MLP neurons of a small language model. Each row is named by its layer, matrix (gate and up: input weights) and neuron, and shows model dimensions 144-239. Each number is 128 + 24 x the weight over its row's rms, rounded and kept within 0 to 255. Numbers have three digits each. A neuron's up and down rows have the sign that makes its largest values positive.
After each neuron's rows, "fires after" lists the tokens most often just before its 100 highest values on Wikipedia text that the model never trained on.

L2.gate707:138088128148126090139082130137119138135140161109141114169155086133117199131118138122146127151123109112136137158130141105126114127106122103145124126082143123141094079148133147137107118137132149130120120128085128123166127099095146123128130117148106161113123120112169131155106123114134140140
L2.up707:152116152175115112096118152114157109131123109123127112122167107149113126098124170098156092137123162135157116075135123188121160110126113122151159151112088127095176139093155155193137139140129122103151108131176112101127119122131119134109156156104171147150095144100166154126125174103146133122
fires after: " c", " comm", " C", " Br"

L2.gate153:200168139099115122114165130119101133106140144120101167108154128154108108153151138078122103071142151114152135113174138139159134127146129091124106166118135143144149139102109115094128143125132086075168135156139114131141112131137130091112132133119148145146122133106129127101157105143131107097
L2.up153:120149143108114131166105151101185147104150148082139147129117142115109118172133145160153124160116138153136115140135138126095135097115150135161125136117177128150119137151141134142078151170123118147106129152131134162164098133146135074130109107188148108099144082081119173126116135153146155108
fires after: "M", " m", " M", "b", "D"

L2.gate162:091127147162127082125112144168160121124158159105063158092121129122125126115091138162081123122165153100118147184141134139105153120102112117118122141133114106101146125091159122096114169148155113126175116150106140112148119151092187146170110135142142150123114136099135121141155106115126163114
L2.up162:140150135108118108125119066122086142157126154120133117110112123117173142116136116093154131136108143103111142138123130078143152148129069140110152112155140154121118082081118114132117102163075158182095113096144127139122134133162152098137159123116142150141168133118127132149139141134158100151
fires after: " S", " p", " P", "S", "C"

L2.gate876:090122150152116156149121147130149158152122125093157144139099103127149127141094157099133140098158157138126074093137142146134177101168143185119168155143160132153166098112164157122137097103098076108116084121137136109157113111104110113093148131125141099135139154101122144163147104142133103146
L2.up876:148121139104180147134122098097146089158148162131100105146100071173155092147125137135160094124116131106134118149101135088132175086154118115106114101123100158144154085143114108136143158125123140160121141071098122131142094127129130147153124089149114100116171164145113096148099135100088146103
fires after: " tr", " c", " r", "c", " str"

L2.gate696:149149095118096113182151130115133144119088115101099141145121118118148119121157172154096117143095125130145147130105139141137136121112097142118122137117096089141106136117124146127110195098170116134138112131149121106109154130154137120144115123135143158139128110161128111150134151122117160117
L2.up696:101134161098155149154127124154165131101110147137125090081132088081128138091158154157123131148121151118171131126114152115134095125145155121134129151121101108084043127142100109119132156148112168161120111181149151108153118109126113103153092145116163122121138129157123132108113124118144096153
fires after: ",", ")", "),", " ISBN", "8", ";"

L2.gate757:151106126147136123125145160136110130149114130102142128108139095151134154120172172111127113125136123132106171120138104153140124119123142112114139116098149125128136140102135193126062127154154159130141102146145137146144088139174154138143121119125123110120130123131084125123153134106139133121
L2.up757:147131124137147177125104150192119098127124167130145155115178117135084150115086125135092111153129167095087105108111105185152123138130103135122138113091158146156115120105153136104160138161161170119116105167143132155138121137124150102136150105086126118143117112117090138101132101128117153145
fires after: "-", " (", "S", " \"", " D", "m"

L2.gate49:139119140108133106119117087120117107160157158125112172098146110129144085115098135164153138168128172117095126142082077111086120127133085145136131157086106145140153136115108141077167167118133124127129110155128133100146098132125161116114129148131122112139131163154099153157096116160162157142
L2.up49:128143091109143121164117139156083117143143138111120178128108126145100164156121129136117117152141179103152121139124114078116120099138120135143105096156140105116097077124115145125132115127118145102108150087104150103126138142158155075147084130134099099089142126150159148188121138131106111127
fires after: "S", "-", " (", "C", "P", " Q"

L4.gate399:148100134088137137126113078142140095163155151132112089090182105185159142170134115099119111136104122136121133137085083163105154140141109135139119158123134134140129132150115072111090098132090162135099141084161128134119095115118110067140134098141132102164133150100106129115140160144125141157
L4.up399:147116112093138140143128113147109114141088145102147100153114098126125129144109139114143107108138149056098154134074130159117098131104137122126137171157100146116099079143165114135151111173128139098159086106143121119113098124143108089119102133111124112123138120108157129109075138151144132133
fires after: " |", "|", "\n", " was"

L4.gate842:131108087101076133134111139125101130118126149087116118152119089125138146111159113164094096141121112132140117143169123146142151150113141097099134129126132148122122153119142138114085095130151137157142126148129112138072095136096155087137120113139173170139109108142187111165124142097141146109
L4.up842:157134115157112125131165128111128119130123142106138169112133165092113157114164136136134122106114150117161130116209109128112146100114131112074131076134147139161121098149135110144173130138122120104160088137109111091161085159122126133153142121158167111135130137102131118130158139100148139158
fires after: ".", "==", ":", " =="

L4.gate96:115153126107155089140150075092128162095091118113109140066135134100135147167150153091122110135120117127134103083179140146119153153182158156165118106101143095152164114130135115143153139102139142167136130088151170104078123152145120074121122141105147153138144135142129133108087144111115143156
L4.up96:095109127135129120138151118129144145113112131146156127101140131145163095137110114130123097142150094137150121112135123143131139116107095077140116152101133113137165115166157094121120123136151170134129139122147122130113142167165184118140136171115134125067146159142100116157178154123169116160
fires after: " an", " a", " the", " The", " her"

L2.gate102:128155110075139090117126098136125139073107174147134138133162139080112101133139150170139139117079141125156161098094114102115106168146124097093147128143135134149085122121129126130104102121159091145152127139133150097143127118160109125112103143118123138115094090167124134138140106100097151137
L2.up102:128113143164107119160118122134138121108132134151091160090130124125141161136091134140162109153159087140114139075088077130132135154160149101110116146102136134143139160102129086078150158106134161115127130127114103149116119123152154120125108156121130152115096134131093130103109102166110129131
fires after: " H", "H", " h", " He", "E", "7"

L2.gate599:141145146118140150124154096120125117150110069144080145136148124107134138097118115137084083131106125126161095129134140177112131107126155113143088100122096141070100164151160149134128156143136146140116118143167079153154125125097138133117169176148145141174129133096121135124121128118116110100
L2.up599:108148164115116094126180156110093135163126059141133125111161147107134161139146128134161094149137131150176121179148131115135141066111130108129110094114104104094115143140130153142148151187104125152141134087159108134116160068139137134108117156149104186164153110149109116134110078153111114117
fires after: " B", "B", " L", " b", "L"

L2.gate345:139103129131156109099170103120113154161081100136097107118106075155149113088112131140094109080125158139096116142173128130145114132115162094131124126105147114138150155146121141147147114135137113128156101176115127115164128147107107144142129167155136171130093124141116125089124121111141161150
L2.up345:126079142131097112156133153152119148151168196139087083144109129139119126108158123062155141156086153141089148112143103068140143151101113093126151131098076100136128106100132139138080137111118147143134098166108142118172151152132154127109138170156143140120118123148135142104111090114105158100
fires after: " D", "D", " d", " W", "F", "B"

L2.gate500:090104148133137096112103148101105115151157126110126130110130128139145127140160120167085156103135093147128132106116130116112154104105137146167120143174134111135140123102142161128136160135124141110115177190139096112131150124122161098187139119142104175114159129096105139127125128135142126106
L2.up500:102179158091172138132113139127137102185120128130130113134136166159133076134140181123117134115133115119141166145106084100084098096141132144146128099136169130119143082126168125113126124143166134104118120154095085135072150098130178126105174096109109150114131094121134092106133112113120132130
fires after: " B", " H", " G", "B", " A", " L"

L4.gate134:145127114095119099124134145126136146144110125110109115170135176119128121165087092152149148113164085131146138141098080121112170094119131175139162135125157161177111158158112141160155134141128090115134155129123100146166123105127160146126115141166110123152166102116145065103156134108107144122
L4.up134:159130129086188144134100108158108148142095123133163143109135112093127122157089130121096109089144111110124152106105084110114096121155149147179152158100148101125141160105145142129174090173095112135115136106121106124096099130103154162134070138141101142076120117148150112096125102129149153082
fires after: " |", "|", "\n", ".", ";", " :"

L2.gate71:127158133101189174145161115138131123105107110143137114106147120123123092105093153137163145111131163112158162142098129132137062121183168160123105121132131110130065136145114143134138156168140155123123070133125137151126104135111107142099147133163136177165134150105100088138102131128122134141
L2.up71:131112120136149157145133137136105086127142089121155128120163158145152133160114174118130140120119125151106138073123157128175141090145124131148136142133147107088111135149149146113152128088098113075122153155145119102094133101133158186080066130106132112115156108160141131103132161120141082172
fires after: ",", " d", "L", " as", " l"

L2.gate1022:120132132126075085116108127147119094137114136155120134119117125134120136121108138196140134154101152126110136091101134116144107140099137168068121128142126113159107100186105130146141147096153079152135144075130111120130116123114119122154144144143079121088099133130169110118096134116120157097
L2.up1022:137140148143082118144162120104148109124098126125112139104124156141098099121137122115136125149130160107121151085144134128182133181118151124100146164130121111125126154164091102114142145116185098158130150148106123109102082091097153109155092118130093132129103088154121131142121132113127140102
fires after: " H", " such", "H", " K", " h", " Y"

L4.gate638:083146097110113142158117113109133096155144118107100135147145112126180147129148106142151075098159126149110152117093112111109167156132166145152102138099107120132108127110150174150165125102163187130197115127097111135115120127082109132115090149143110157121161119085133117115123129104171145129
L4.up638:173155166136107162132101104113124102120136147117149133110130134098129122112112159136153146141190179151091160103129134135139181132116111100159176135102126134127113130151138168125075137157098136170167095113134141111126108123125121108129121131123189142136130121121094121107141104128119099099
fires after: " c", "c", " C", "C", " l", " L"

L2.gate482:164154147115106094118149130110174121142116095096099148129140130176126141125122112111098093109126153148157134161090116132108149082127142130112141131151139201092128143109096130122173157157158130125110129127137141142147145132122083129130137114167131141126124092156136118118141171098147086107
L2.up482:124100152158103102158160114100113147141130113106126092214144134129127151119116116145120142114092101106141133136082149107138165062092143147115142150184151139109099146121159156110146150151116118145111118117161147127161108134132121131118141135137137134147138142091082142131163148166122122119
fires after: "S", ".", " No", " St", "w", " "

L4.gate739:107149157121106129135136128138186070134161114113108131131136133131173167141098092087074146073123122132092105113156136159099139087124139112129118154126161100135093139123149138121166132157107148152137116120141157109120166082150132104137105091110125171127136160140121119111134136136102124094
L4.up739:129102110101140118175085151127097073124152094124116116140136143156163121169143164093126128103111093162161145125133127165144114138177127150172134147137128150127177160115119147108188116122160167147113133115110106103102094104136118095125100117117139139154172115145113155158118159162146119139
fires after: "\n", " |", "Rec", "|", "/"

L2.gate714:146169109133118119146141048102128135181127123109143150066122138134105075137127106146107156130134123113118095149154116177182119176153171153124108129089112153102166152126110171127136114136114139090135142126172143139122110123120129123115117176107142136126165137185110120108080083148142080120
L2.up714:104142124133106128140144062120117140129144105165125135082121164100193130119126115117149134133067109084124120151158132127146126181110129147089134132144147137127145082115083133142129116147154115142132136139144137111086143152082149117134094096120103106147103152153138115099133062151110124135
fires after: " d", " D", " L", " l", "l", "1"

L2.gate869:104122101124162132129139123091104117103133134122108154146129143131142130094132095123141144134116122128154140116107133062161080145097126107158123142166133100154109108158119119139153163130176082147087155116138156112153147167168108117107138141160114111093139149143110125150173131103179118103
L2.up869:126124179147148143085113152142140077126118111167114063133093127121148118124121127148165126170088116126158118158123145115147130093126124146102097127171145147154103085145140107091137116133084159123108127107181155101105106114133090150099122142144136126123101188139144114093132100142193112101
fires after: " t", " T", "T", "ot", "t", " Woman"

L2.gate248:161143127106175183110154138104120088106132146135095153096144148169101144142166133145118142167161083107085128119108128180139103095088112132117153137120146143161175133120150094156135150138114085120146130173118090100132114119101145149131125136128083166109145149140153115141134129095112131160
L2.up248:151134124121149161120147148085140104135140144100113117156125115151120125128143078116122137151083092098121155138102112149125113130100117157102178153133169156154186154100133126101168116146122094092128157181108113126116097096121132123136103124122091108148131122154129149130151109139125120149
fires after: "5", "0", "1", "4", "8", "2"

L2.gate465:115123116129146139112116090153127150143128115092089164149119158143133148091138142129144124089157112131186129164156161149137144131148117111169128121115164127123147124097126133161134166138115147153173116122126130119143142114110098120148159114154159143135177147127125135109104129066092084175
L2.up465:114151185148118154105158124144078108082138127149105106110142133184096145101096121109141134116127166136165124174106121161161143117135117127195160119122115102154126165096132145103132132158124146137111045159133156126134123135062149128126162131131165107163129108111072153111128137139125122128
fires after: "S", " S", " Mar", "ors", "ater", " s"

L2.gate230:120162051144168089129111114115147113105143086115114112126112099130148120154147148097132126117138118118123156116133109125104115116059112125138094140142111162115140129120124150116122090165082112114102172129143078113126104080124132164167101109121078181112113083138127128105126154101111115183
L2.up230:142162068142108131145135082109115110132141127110119126172127159129093139135175109156124081122127108093124143130115158088147134137118123161133130156138136129106145135105152119174163109128096138150115107122065115121124111166167122143144096081141155127115165109150149152087083113146102106146
fires after: " S", " s", "S", "s", " n"

L4.gate557:174158125145154119180103083148108169163143164123137121162151134141161113162079134121116100171123140114175074100126114142129134120170094089146116153147110133122103139101133117117064154150181165167138107150102147092108145150166105148112071141146121114159162122110176114082127143168174107138
L4.up557:087120105107085106156144083173156154104149142115123135145087104107143146153158107128156048097126153100106092137124160132121148128113148140101125142146092107133186117146146098117126112142133128127130155095085128114130118137112128134124143140121135099132138126129111123151118110121092098151
fires after: "\n"

L2.gate327:166152107098141104111110093111126140140189138144110108130196141090135133133119121106123116135123095122105145155129103137110119119126111142119127167132105118141142119130098112153177125130122169113141126128180129118172141127110127103117132118191117095122135123159102142103110184123157111110
L2.up327:148124138112159125173100111142112150138131160113129078184135122135160089117113159137136138140093128141151150139114119091122153116138098143137117200126159150155131129125141124145103125138131160135115069120134104139156140081111112131125144127201176117118169140113130129093153134131128118151
fires after: "1", "9", " C", " ", " ("

L2.gate746:151126118068118133134130120150165132114121114097097126111155136137092133124092147093089172158126127122147171118094163096088122151108102072116138147089122101130085124155109133176109147135148102096105095142137070130124118113118124136138150083101111150116149155131109110146138107146092119130
L2.up746:131113160100116083122150097110114085111163128088091112146146100078084145140125150151090130139147123172116130096089114104157113157163121088068147139164107136162125146149126112078197172115150125148155120105113135119146140121101160176139106104103144144141151163092084103169137090136142114143
fires after: "H", " H", " B", " G", "L", " On"

L2.gate738:135129141105084132099136140115135108134094104120099118113170077118143118099152114129129076114145104115099121112097126112158082160107129140115187112147161122137184132143135172146160124128122164112114136163115127134110185126096149155120122161116106132133159079129105086169140134096156173143
L2.up738:157141154159184147111159133080108117156146147119133115101139122129164122114134146122087117156155142134098152136110124139119153153112110116162128069151134104104168107151134145113117125160124119114107145090145112155127151109151130111122097133135159137132147129122104140159076137102106147092
fires after: " H", "H", "h", " St", " Z"

L4.gate935:118106143114139147109147142154143143129102135092130171127084103138102163109107120154115157122154110131120121114114133134155117100135117100147115161129095139103115171117172166110127150149110166152089111112160125115094162063118103098120084125136137166131110120156077132111139144166139124138
L4.up935:142085072143094130132123152095095125115128148113155122148133074135121117138128093142066140188110114176091124154128116142116154127169127094143111052135120126142130086114164113123105128154092099142114101162120125108114140139103143149107144128120160115130115125114090132128094121061125145147
fires after: "\n", " |"

L2.gate370:165143123163122140154131125118090131118146101134156152147113157113097144114148105143127152142098136120093108158132095148099159142110132179137096146125158140125086113133125157113111142142146159148139144161171086116120118121111135115133125171168136138122129069126121142167133112128143134107
L2.up370:114147138154135119133117140102138150129143115158145109121162104128094145117109115160145119102108085117092101128129127117102145145114140121141088146193154103141132109152105140140135113145123115138153152177103128124096115110126125136119139128163121104128088087139111188141137103153132133094
fires after: " O", " B", "B", " d", "b", " ra"

L2.gate986:131150123134118145134100124151137130134116098095103124098160119106155138132154139135160126146139103119120079171115137112100081140133124128143112141128146102124146082135132140126121158127125149143144160158096124121130117086119161125164140085101164158093161146082140140084147129114108158149
L2.up986:138079109130148094110095114127147168150134160131095100094058128106161134159079114130137117137110155112148106139171131135117117116114174137148118116086127126181088136094176139123136142105128143115113111118142126118130080129136152094104133160116107126133124139128192151117141127117150122179
fires after: " —", ";", "C", " ", " |"

L4.gate967:162117147123111134081118115108094146141117139118090108117092140129158067148159117118109134142122126110079101146107109159076142099130136124141075132104112083091093165142137119155154133142165112115092132134144079177144097154142120138093116115178141152164141107118117151138120097116173125101
L4.up967:176116100059115089083113122095146145065108143103145100100093113154111132157111132126145123120126130139092136157122104162093129145118109116143114158083126151108139139114148159152128126098135142106147094162078126149148139077149155101113130132158116135132139139096094138122110148156107152142
fires after: "9", "1", "0", "8", "5", "4"

L2.gate793:163106112159164127102136103098081098153103125106108103137144121127152102125180119089090139123114093099157122131121115145121118081133163106159111146146140172093141143120147129120128166184083127163152142107145118108171122161141128144139132137141147172093126131131105110102120112100095143120
L2.up793:106133135145140147143163154103125078119098140118146117120122165105138118199143160141118147182125142083132155098090086103104138103097074123162077096117143120145095132141088131117129174145131142113109103124134095125163127151151102112104125134159128190137113080169114160097139133100124158123
fires after: "9", "1", " s", "s", " L", "os"

L2.gate851:147087100135119126114172101142120104140140122140130113125081156121135127110098129142105153129139105123123106116135144137097154147121158145129146155120149110134080085136170106163121170150139112108103138154133122117158127114070132115109142159136135149143116089101105127168099120164138142134
L2.up851:125114106112150112115161164107155103129085114145168121125131155119121145072157136138125171116121154107115116106103123121151133163105106155133123148109125120128124122161116118127105131125087110075110153118120163106132117114099105122082145136105096106088104125150083122114123127134102127107
fires after: " O", " d", " e", " l"

L4.gate561:160132136149146132120103156114115126112150131185135146160129169123182101114117137125104104179180153099156156112105114134112162161126133112113129119156134108070106128102151145130125155101099150139133138120147175138087179144124116095100124129148122161111124116140118119147126163129161134153
L4.up561:089116170093144110125088130116152149090122101096113125125138175090117125145112136141124129143192127133162166070131140141118085163124142108123107104132166148156109159124095137140142167114106118087147171125144138107142144103098091104112108143106111130135122158157099116145071115131071113131
fires after: ",", " and", " where", " as", ";", ")"

L2.gate722:126149124079130129153136079121121123142157067181113131129107142132121138118125145124102109091151128103108122178095112101140126149107117166136132125126116096114096089148111098114130115175068165152162141107172105146118147135121117104146172154166130109136135094157119157147098105127150143127
L2.up722:129137136126130136128109089158158121118127132134124133148156119135098137164144102151113115110074126116118113114182144154113115157146153086147111126143139192102113134099140155105124113123194169108123166143109111134106139172132124099111155144114131137124171142120108157110160113151116119142
fires after: "L", " L", "B", "l", " B"

L2.gate169:128159112109178110114160122126118121126136134119114157121208113128122138159132100115165111103110123103143126129125125093116123120115151162141158112101125115139113157157096123125134120144151099112122110164131111135120152146094118137111135093120122135110162174148082094089135142093109074048
L2.up169:149108103116159138124101148124137105084097116113154095124134101122118158138141097165141134116132132168159149118146114106132154193056083180114148146155176124107080169143126113161133159176126146137145099151093113119172141106162133117125109084169156131112130147133108118158140169140167112134
fires after: " M", "M", "O", " H", " m", "L"

L4.gate782:113167134115179142171114138119127104119196130090087118127102113141133110128136096155159152136156110120155144143092127132136148127155118118094126143128121143123101158132127140148118160155167139135104109139064160125127161136134134116096151126142175103146195077112120140111120148134126122098
L4.up782:129114159142130107107169135098093100115111133117145154151140103142148100116113169138139109166167143098150132049133084112131141096122127132116147138162075108162159108128083112112116115119102118106139092134113111128125154126119148147125112133160148140138137109114123119110147133129128142155
fires after: "\n", "==", "==="

L2.gate947:112107139152104143154107098162156121140112156086151200099121140091121124128131136099110117082199122123132155144128124141130118147181154116113148167127153122148142068100112120138127168159164131113112154099111148120151116125124129137107147141125114137144111094100131091116099147098124103124
L2.up947:133104102136103112122180106123128104189185162124140120128106114148148119120113159184123135093169101127130143168128138141139083137147167117150141115127130150135140096138168121116135141102137128076099147102135082073162164158136108111094161143135109116130129185098169125125143118114092114137
fires after: " c", " p", "c", " C", " fac"

L4.gate859:171094098138119157127134099150147112068121156150124127148133097179133132070100150156155117151143116121111106139136125108152097131124119155107142124137137108151097147121132131183154118142160112131115133118084089139117163146144127157122130136151148135127138173134134108071098110121130140132
L4.up859:108145097095154101150126093134161147109163158142121080147143159119133110120122128138170098125136116089095159149105123090124124174100121125148131128127107118145120113154121137148140132160118129107114118125134111112120109142129118139114128111099115149144150190148123140117124104132100098107
fires after: ",", "4", "s", "7", "8", "6"

L4.gate762:132133139160131141101132109124126133108100103118113119132114121159150115116100160130158136133115133130132127115114130113196153080113142110096135180143098169055073116119137127131135085156141131142162085131120127136109159164129140109115145108117084164126115113082127188102086141177151135113
L4.up762:151106176166103170141124116135086079135116125091107111150164121159112138120094157105134123146121130154118161123165102130122142093134165130089144140123093137107088163181135126150144102124171118160147121149122141151130128169162137136136159148109137132133160105133127161145110156084144142110
fires after: "."

L4.gate529:151139120112141094139128137147154150143140159093127084124152190139149105126140162135105141132106142113132089118103096129194114088112127098118145163119161120138075129153102101114121106165121139104129117155158103088123119149141089118093132103112157147150145110147158154184081132133113105102
L4.up529:149094149116163143095160113140172140150142102121183108144141115088157093132128125131141143172103116152132108104097109167167084113090135100134159090160135147131140102115107140161119116178089081124142119140100122105130160170145130122110122107166107110092160109102151134115087106105102119112
fires after: "\n", " =", ")", " is"

L2.gate234:153119145158100121115131137119113173093132141152114163122146163140105151103105133090118104108137107183120107178167105155122114095115127102078140165145104131150128106156133141116136099137133126189130150112080098111169120163136121129140140156137160101151142085105129128164133080124132123106
L2.up234:109095115115143140104158156149088101097085139112128189105119137140124163141127135133125125110149136125153136079088134144173154129144120125129149101099133109129097158163103163096128122168095130123153143116107146076103131163141132119123121132175108152173108089146101117138124116116140153123
fires after: " S", "M", " v", " M", " s", " m"

L2.gate398:114148109116112109130150127143095163109130116089142126140155121126165126147167144114181133133188113116112142099143145107085130128120118161102115102112143137142138080145122100123116157159145095136180136135078138133126140084161105080098145095094117167157121114146093174121118160152129125152
L2.up398:123127083177131108095148132131132121151147123092147165133135109135083139121144113121106122129137163146114132080147115137142139130138149105138110097147125111129083144115132084141124124122118135088125140153122108097142165141140148140144126164140150137110150177149142181099101165115131137123
fires after: " M", "m", " m", "M", " em", "im"

L2.gate133:138113118120119111113166143124104153101109141124107184163167124163113141123131092175138119119113110144122136126088118152104092110164116159109142131172084110142158083148104126164132172148088138136119127131091156129149158144141172111137118192136132147132076100134127120140132124149144111122
L2.up133:125098121144125146115111103097126108136128088181121147163108100168123114110091114173102111106131156159101120157105105135124141120104142135086106086104134120105143118163169164123120114154099119148163128094120149093098135167148121118142113109126146117144162087162132069114144103124128125125
fires after: "\n"

L4.gate65:101141082134156173106114116132091101089133113119115152169108133143157146117100138141112091135104114106111141131101172087134114123157151110135153097140143150131087082118141168175181126123133140137124154131150110115116130153122153118154133148134132157105132129156127142120173135105116120115
L4.up65:145126123099118123146150146127095139097136124158118158136110106148084142157091167115111127100121116115094107102124111125133089129148117084153084089152133162131126132082162143132120092140125101161109172154109112113141097139122141133139151156133165145120140104119150161137107094126132140079
fires after: "."

L2.gate724:125114112125104138107095139102128083124122126121140123121153120104085134107141129123153141109120184102127111155110118165139149132146161092118062147118151133116147131121120134163073126155142121151128118155129102127128152087099133150149095094125178126115148155145134159117087145133101087111
L2.up724:162115140123121144136153137123148160123147136124117145132124154143139142094127120135175075115086144096135087167092117160153135133094121114166085092132106116127082154120160108175127103094154092129100100132153120095158117101116151111104101165139126150135075128171119092119151128159077122136
fires after: " d", " rel", " n", " l", " f"

L2.gate322:150119099103114142130113126079179110090143104135118165121142139124146113135157120179122079153130085152108094156111136119111146103124159170172112126073108148109120120121134140098121133108140145165150114143161119153162150168110094139124132103104123095136180125110113115107133122055129164140
L2.up322:167067102132119156111126142184162113113104152140115133069152139158139154120165156141159116178102144167145070157139117118143125120087148107136146150116126132139100130138132123132102118129129126145130121181128137095130128116087139157153098119084128113157127137149122118087136152091168153105
fires after: " M", " m", "M", " a", " N", " n"

L2.gate224:126169147129144141128144118135098109112087105113117107150142109142119117157127114102113104125129094093134116134115144125175156123118118088182135099163116135119104087138117148133102104139164129126097147131128106142133121137139116148127132116119141129150152153137089122134146154103148056059
L2.up224:127174098128104168138120134097135111172150116137117163122130136132142157137101147096095150141129088107160145124109138113122165105087148145122162096137126199109123088162112130152111136110127152098135160135141118120157068167130145118127106108136119136092145142144114141179103125128066127163
fires after: " U", " Y", " T", " ro", "M", " p"

L2.gate222:172162093131142139104144118104145066092151089131124178113090096122153118139113080096140099119137126127137165110156135158143118178121154168160101124102144092117143141138142125143169095149134151150123124094122151155165107184147131117102136103095130147100139113117140131128128138080180141131
L2.up222:124153160122108111152082096115109141100110142133111086119149129144088131145110137117146093139104139109108104141112135118085156125136091141153149116148131123132120128134148099171149086161149136129127120120159118103117093128117087094141118181138158090128151127131082108139124124151106077137
fires after: " the", " of", " The", "The"

L2.gate568:145100163130166141118110149149117111104110155135137148148183111152108172130159056142122121129109126104121129079133153082120114107071150148121146139146127146104130161154132158141133122151117093152139162187124126084149139163186143092143132128119130125136154085140122133061091094141141124110
L2.up568:099114114132131104156097134136133150117142123122151110113129108134109115139115124122105091123122136136157118129119083167147126166118124134112120154151085171153119139140132119077127144114107104137114158140088073144141104056141134143179113118130103156118087075116118136108082136123090119144
fires after: " m", " M", " o", "O", "M", "m"

L2.gate634:129101133110171106143159134091137131147172130102129153144163127156148156159153121135172137137106146125137118130121154091145144093138136118099121126114158099149060093108122119108074178147098123114160099114078148123109136130108170138154124129132147164123121111076139120147146124117176130135
L2.up634:166138113130095106121096151109166132144164099112113125099168132117106132135151107102144133161173126130129122148134084146122082127090132150138118123132105097146162112130108155086101120162075112124116117189156137111112104136104142072133048136152144115080132131133131159095103133197162109143
fires after: " m", "m", "M", " V", " v", "ov"

L2.gate479:149129113122116154116112095108130143128108120123115157096130149145128132162146079093127129096132146143114120129164113133090155142114084122129115154100100148114091149166119097155120135126111107139127152152124151109135097186093144108119113122059144138113118147152137119153148120125156131114
L2.up479:124154140124183122150159131131115137118121148130109139108147123144121091147129111150097208130115185154158069117114092141121161137098105132127168128120091123139102106147135107108138107103096097119118119135094122120124124117096155106145123153127090154126162158123096199161159124101091127132
fires after: " an", "M", " M", " Mar", " N"

L2.gate399:160130152106143115125108093134133173160105133104130104140135111151139121112128124144086124117140158117104150098158111122156159150115133118128097120116127144112186179124113119140149138120092145117133088142083132099116118133128103127118121174118135070140139079132094102183104095143125111152
L2.up399:146145158122186158171136080101123191149166125133148120132178102119142101161123120102161157114083107121157123111132130138135121118156127130089133140106113133108136155080127115118165108123110156099133079166118089150084122105095133150145136177117124097095132151117096112163108142105097125125
fires after: " d", " D", " B", " b", "D", "ull"

L2.gate751:145111126118167132143144134168128099104084060100110132102122107142128138120120164122150128116093122124156104101107098127093122185120108151112085143080121158159128123122168142146126155141147092160094108155149117121118141133098088141103118111138165124146150144155146126109121151112138117143
L2.up751:102162117132182129101121118111102147141108176140098125106149112156088103072124132175115140148090167125123110161122131111130147097127106123111113158116150135168161131084121161108091119124150114132078127138163111123142131104124121127176138115104169151120118119138060123132114129103099137126
fires after: "S", " S", "gar", "-"

L4.gate282:131140096113116124122120120144131147132143101122120193107114112123104159115103125165130115136138171127116115121151144151095192174085130131174159103100183095119133116158128125123132142119156107160085112139108190085143138139142135119096129128135117108096139127155118130118162157150119115120
L4.up282:122124139122109127155132082107141121116145154105150124119149081109118099146153128122118117107144162166125116126107129134103164127160165115111127114145179137093129132078142114152122149121100171124154149118118142108103123147132146145101116132148118124172156111110129147110155119128154167140
fires after: "1", "2", " a", " "